Part of a small language model's weights.
Size: 9 layers, 8 heads of 96 (4 for keys and values).
Training: a variant of Adam for these matrices, 1061M tokens, 8095 steps.
MLP neurons of a small language model. Each row is named by its layer, matrix (down: output weights) and neuron, and shows model dimensions 352-479. Each number is 128 + 32 x the weight over its row's rms, rounded and kept within 0 to 255. A neuron's up and down rows have the sign that makes its largest values positive.
After each neuron's rows, "raises" lists the tokens whose logits its output raises most directly, leaving later layers aside.

L6.down1310 [175 123 117 112 136 132  82 102 173 142 115 113 157 118 116 117  74 162  99 157 126 192 110  61 115 106 125  82  77 110 206 160 126 138 177 147 128 148 100 146  77 104 154 118 139 113 125 136 157 143 134 115  68 171 151  87 116 107  68 191 115 149 178 137 123 166 116 129 106  75  99 164  83 214  94 129 131 125 144 121  88 137 120 134 122 149 163 114 144  95 114 106  85 150 148 100  90 121 158 122 140 101 131  99 202  93 198 148 158  84 126 114 145 105 123 111 111  56 128 154  82 151  93 114 164  75 150 145]
raises: "h", "re", "r", "ren", "ne"

L6.down1086 [102 145 159 136 155 149 121 152 139 123  93 188 154 137 123 120 120 153 135 124 104 127 135 144 135  96 149  80 122 115  87 196 159 126 126 137 107 150 160 166  91 135 119 111 132 116 138 124  79  77  53 124  83 191 114 150 118  81  73 105 108 147  80 136  88  97 182 195  84 162 129 140  86 100  62 131 141 141 143  98 189 155 110  90 139 121 136 154 140 109 150 133  77  75 162 131 105  60 188 131 110 116 151 139  73 140 106 202 182  45  68 129 166 116 180 144 148 136 182 139  99 122 183 118 130 107 121  73]
raises: " others", " other", " rest", " leading", " of"

L6.down388 [168  87  97 165 138 122 186 126 178 123 118  94  98 146 108 115  95 137 162 121 124 164 110  97  84 136  98 132  83 185 184 120 124 118 121  72 119 105 165 157 134 133 151  68 171 193 127 106 104 107  99 130 115 136 164 129 167  98 113 121 111 104 112 139 105 141 142 129 179 122 160 106 102 166 166 108 140 100  83 132 138 154  98 164  98 124 160 132 110 175 130 129 191  80 108 130 177  77 145 172 134 104  54 177 157 100 127 165 172 128 102 135 124 145 118 166 102  91 148 123 109 167 110 145  78 119  71 106]
raises: ".", ",", ".\n\n", ".)", ";"

L5.down349 [105 140 142 145 134  87 101 109 157  70  87 189  52 167  89 138 123 174  80 108  60 143 119 153 151 124  91 138 168 142  97 148 161 127  85 164 101 129 117 123 116 124 103 134 140  92 134  91  67 131 125 132 161 138 127 183 140 132 117 125 129 100  87 167 105 148 169  86 155 148 151  80 123 195 177 130 120 105  77 121  81 205 183  95 112 119 107  97 121  83 117  93 138 113 178  89 166 100 153 177 122 111 142 116  97 119 114 139 132  96  51 156 136  94 129 105 205  51  91 121 109 169  99 127 179 128 119 182]
raises: "ing", "force", "through", " parties", "ring"

L5.down1501 [ 86 171 103  38 171 218 124 119 160 154 102 119 105 153 123 183 111 178  85  96 153  70 151 108 149 120 161 123 156  86 116 121 113 146 172 143 133  87 184 108  76 136 103 109 143  94 103  83  84 109 143 122 156 156 126 103 201 130 137  78 105 115 183 122 128 137 127 164  57 118 183 158 105 157  86 171 173 172 133 161  63 154  74 143  75  87 142  96 135 123 134 143 126 135 134 175 110 136  94 138  82 120 109 154 108 103 144 115  96 135 137 120  64 152 130 121  92 116 136 155 114  83 127 125  96  60 110 149]
raises: "e", "a", "on", "o", "ev"

L5.down879 [ 91 158 127 147 153  97 208 131 167 144  88 131 142 123 105 146 106  94  46 118 136  96 176  84  85 141 136 159 178 150 190 210 189 153 114 161 106 117 104 132 131 115  87  68 126 160 121 126 187 119 134 177 133  97 106 156  73 156 119 145  96 135 197 198  90 186  91 150  89 103 118 119 138 173  94 124 149 102 113 149 186 139 124 152 117 154 143 146 147 101 143  83 112 115  87 157 141 215 100 142 100 106 150 149  30  98  84 155 116 136 151 157 132 134  75 111 107 151 133 127 142 140 103 169 168  82  77 140]
raises: "er", "ating", "ing", "ant", "ances"

L6.down1299 [100 145 108  92 132 150 187 102  91 102  96 190 136 140  57  94 114  91  79 117 146 108  92 111 101 169 131 149  88 156 149 125  77 131 115 157 126 159 132 200 123 141 116 147 166 160 128 173 134 152  70  91 132  86  99  89  56 133  87 137 115 130 128  66 177  95 127 172 169 133 123 151 120  88 122  98 155 151 105 158 136 162 178  94 171 110  50 156 140 161  97 115 132 158 148  91 125 105  98  88 187 183 129 119 121 111 153 136 122 112 111 130  76 132 159 177 140  81 152 128 186 151 154 115 162 184 100 214]
raises: "ly", "less", "ler", "ful", "les"

L6.down1297 [130 150 106  83 177  95 161 111 155 145 156  91 189  67 153 118 176 166  96 158  62 121 164  98  98  64 118  80 130 135 143  99 170 151 142 178 153 117  96 154 134 111 177 147 129  97 131 146 166 169 170  73  89  78 165 149 169 125 128 126  91  63 109 126 153 102 201 129 113 126  75 181 112 125 166 107 161  75  44 141 146 173 155 118 105 150 170 132 142 125 121 195  61 108 144  92 221  96 109 136 143  86 126 186 153 159  83 165 132 117  86 107 180 129 145 136 148 129 111 133 111 206 135 142 145 117 142 184]
raises: " of", " time", " point", " name", " difference"

L6.down26 [192 116 132 106 182 138 120 185  95 101  97 139 110 164 132 120 111 158 113 134  89 101 114 116 127 162 144 128  83 166 105 182 137 168 159  41  84  75 132 108 147 163 109  50 181  75 110 119 151 136 101 126 195  76 137 114 165  99 130 155 155  76 162  93 137 155 125 138 118 101  69 161 139 128  76 168 153 130 149  92 128 153  48 133  91 159  56 147 194  75 122 130 155 131 110 106 141 126 169 161 107 119 115 156 169 122 182 141  93 110 122 142 133 118 116  91 147 192 195 165 115  42 123 127 183 127 104  92]
raises: "ed", "for", "able", "ings", "ory"

L6.down1499 [101 139  92 161 216 144 106 160 101 140 129 161 135 160 158  92 180 131 122 119 167 113  25 121  60 137 190  68 132 150 168 156 181 107  69  56 144  69 136  48 107 145  90  68 144 115 138 134  98 113 181 169 116 135 133 140 160 113 110 138 100 105 144 103  74  80 167 146 140 177 109 124 175 123  89 158 113  82 180 123  63 145 110 156 170 152 111 130 165 194  80  70 141 131 171  81  90  96 126 120 124 133 150 144  23 103 164 153 107  79 101 145 137 136 154 127 122  96 142 185 133 169  82 158 170 153 139 134]
raises: "ered", " Brothers", "ures", "ivated", "ays"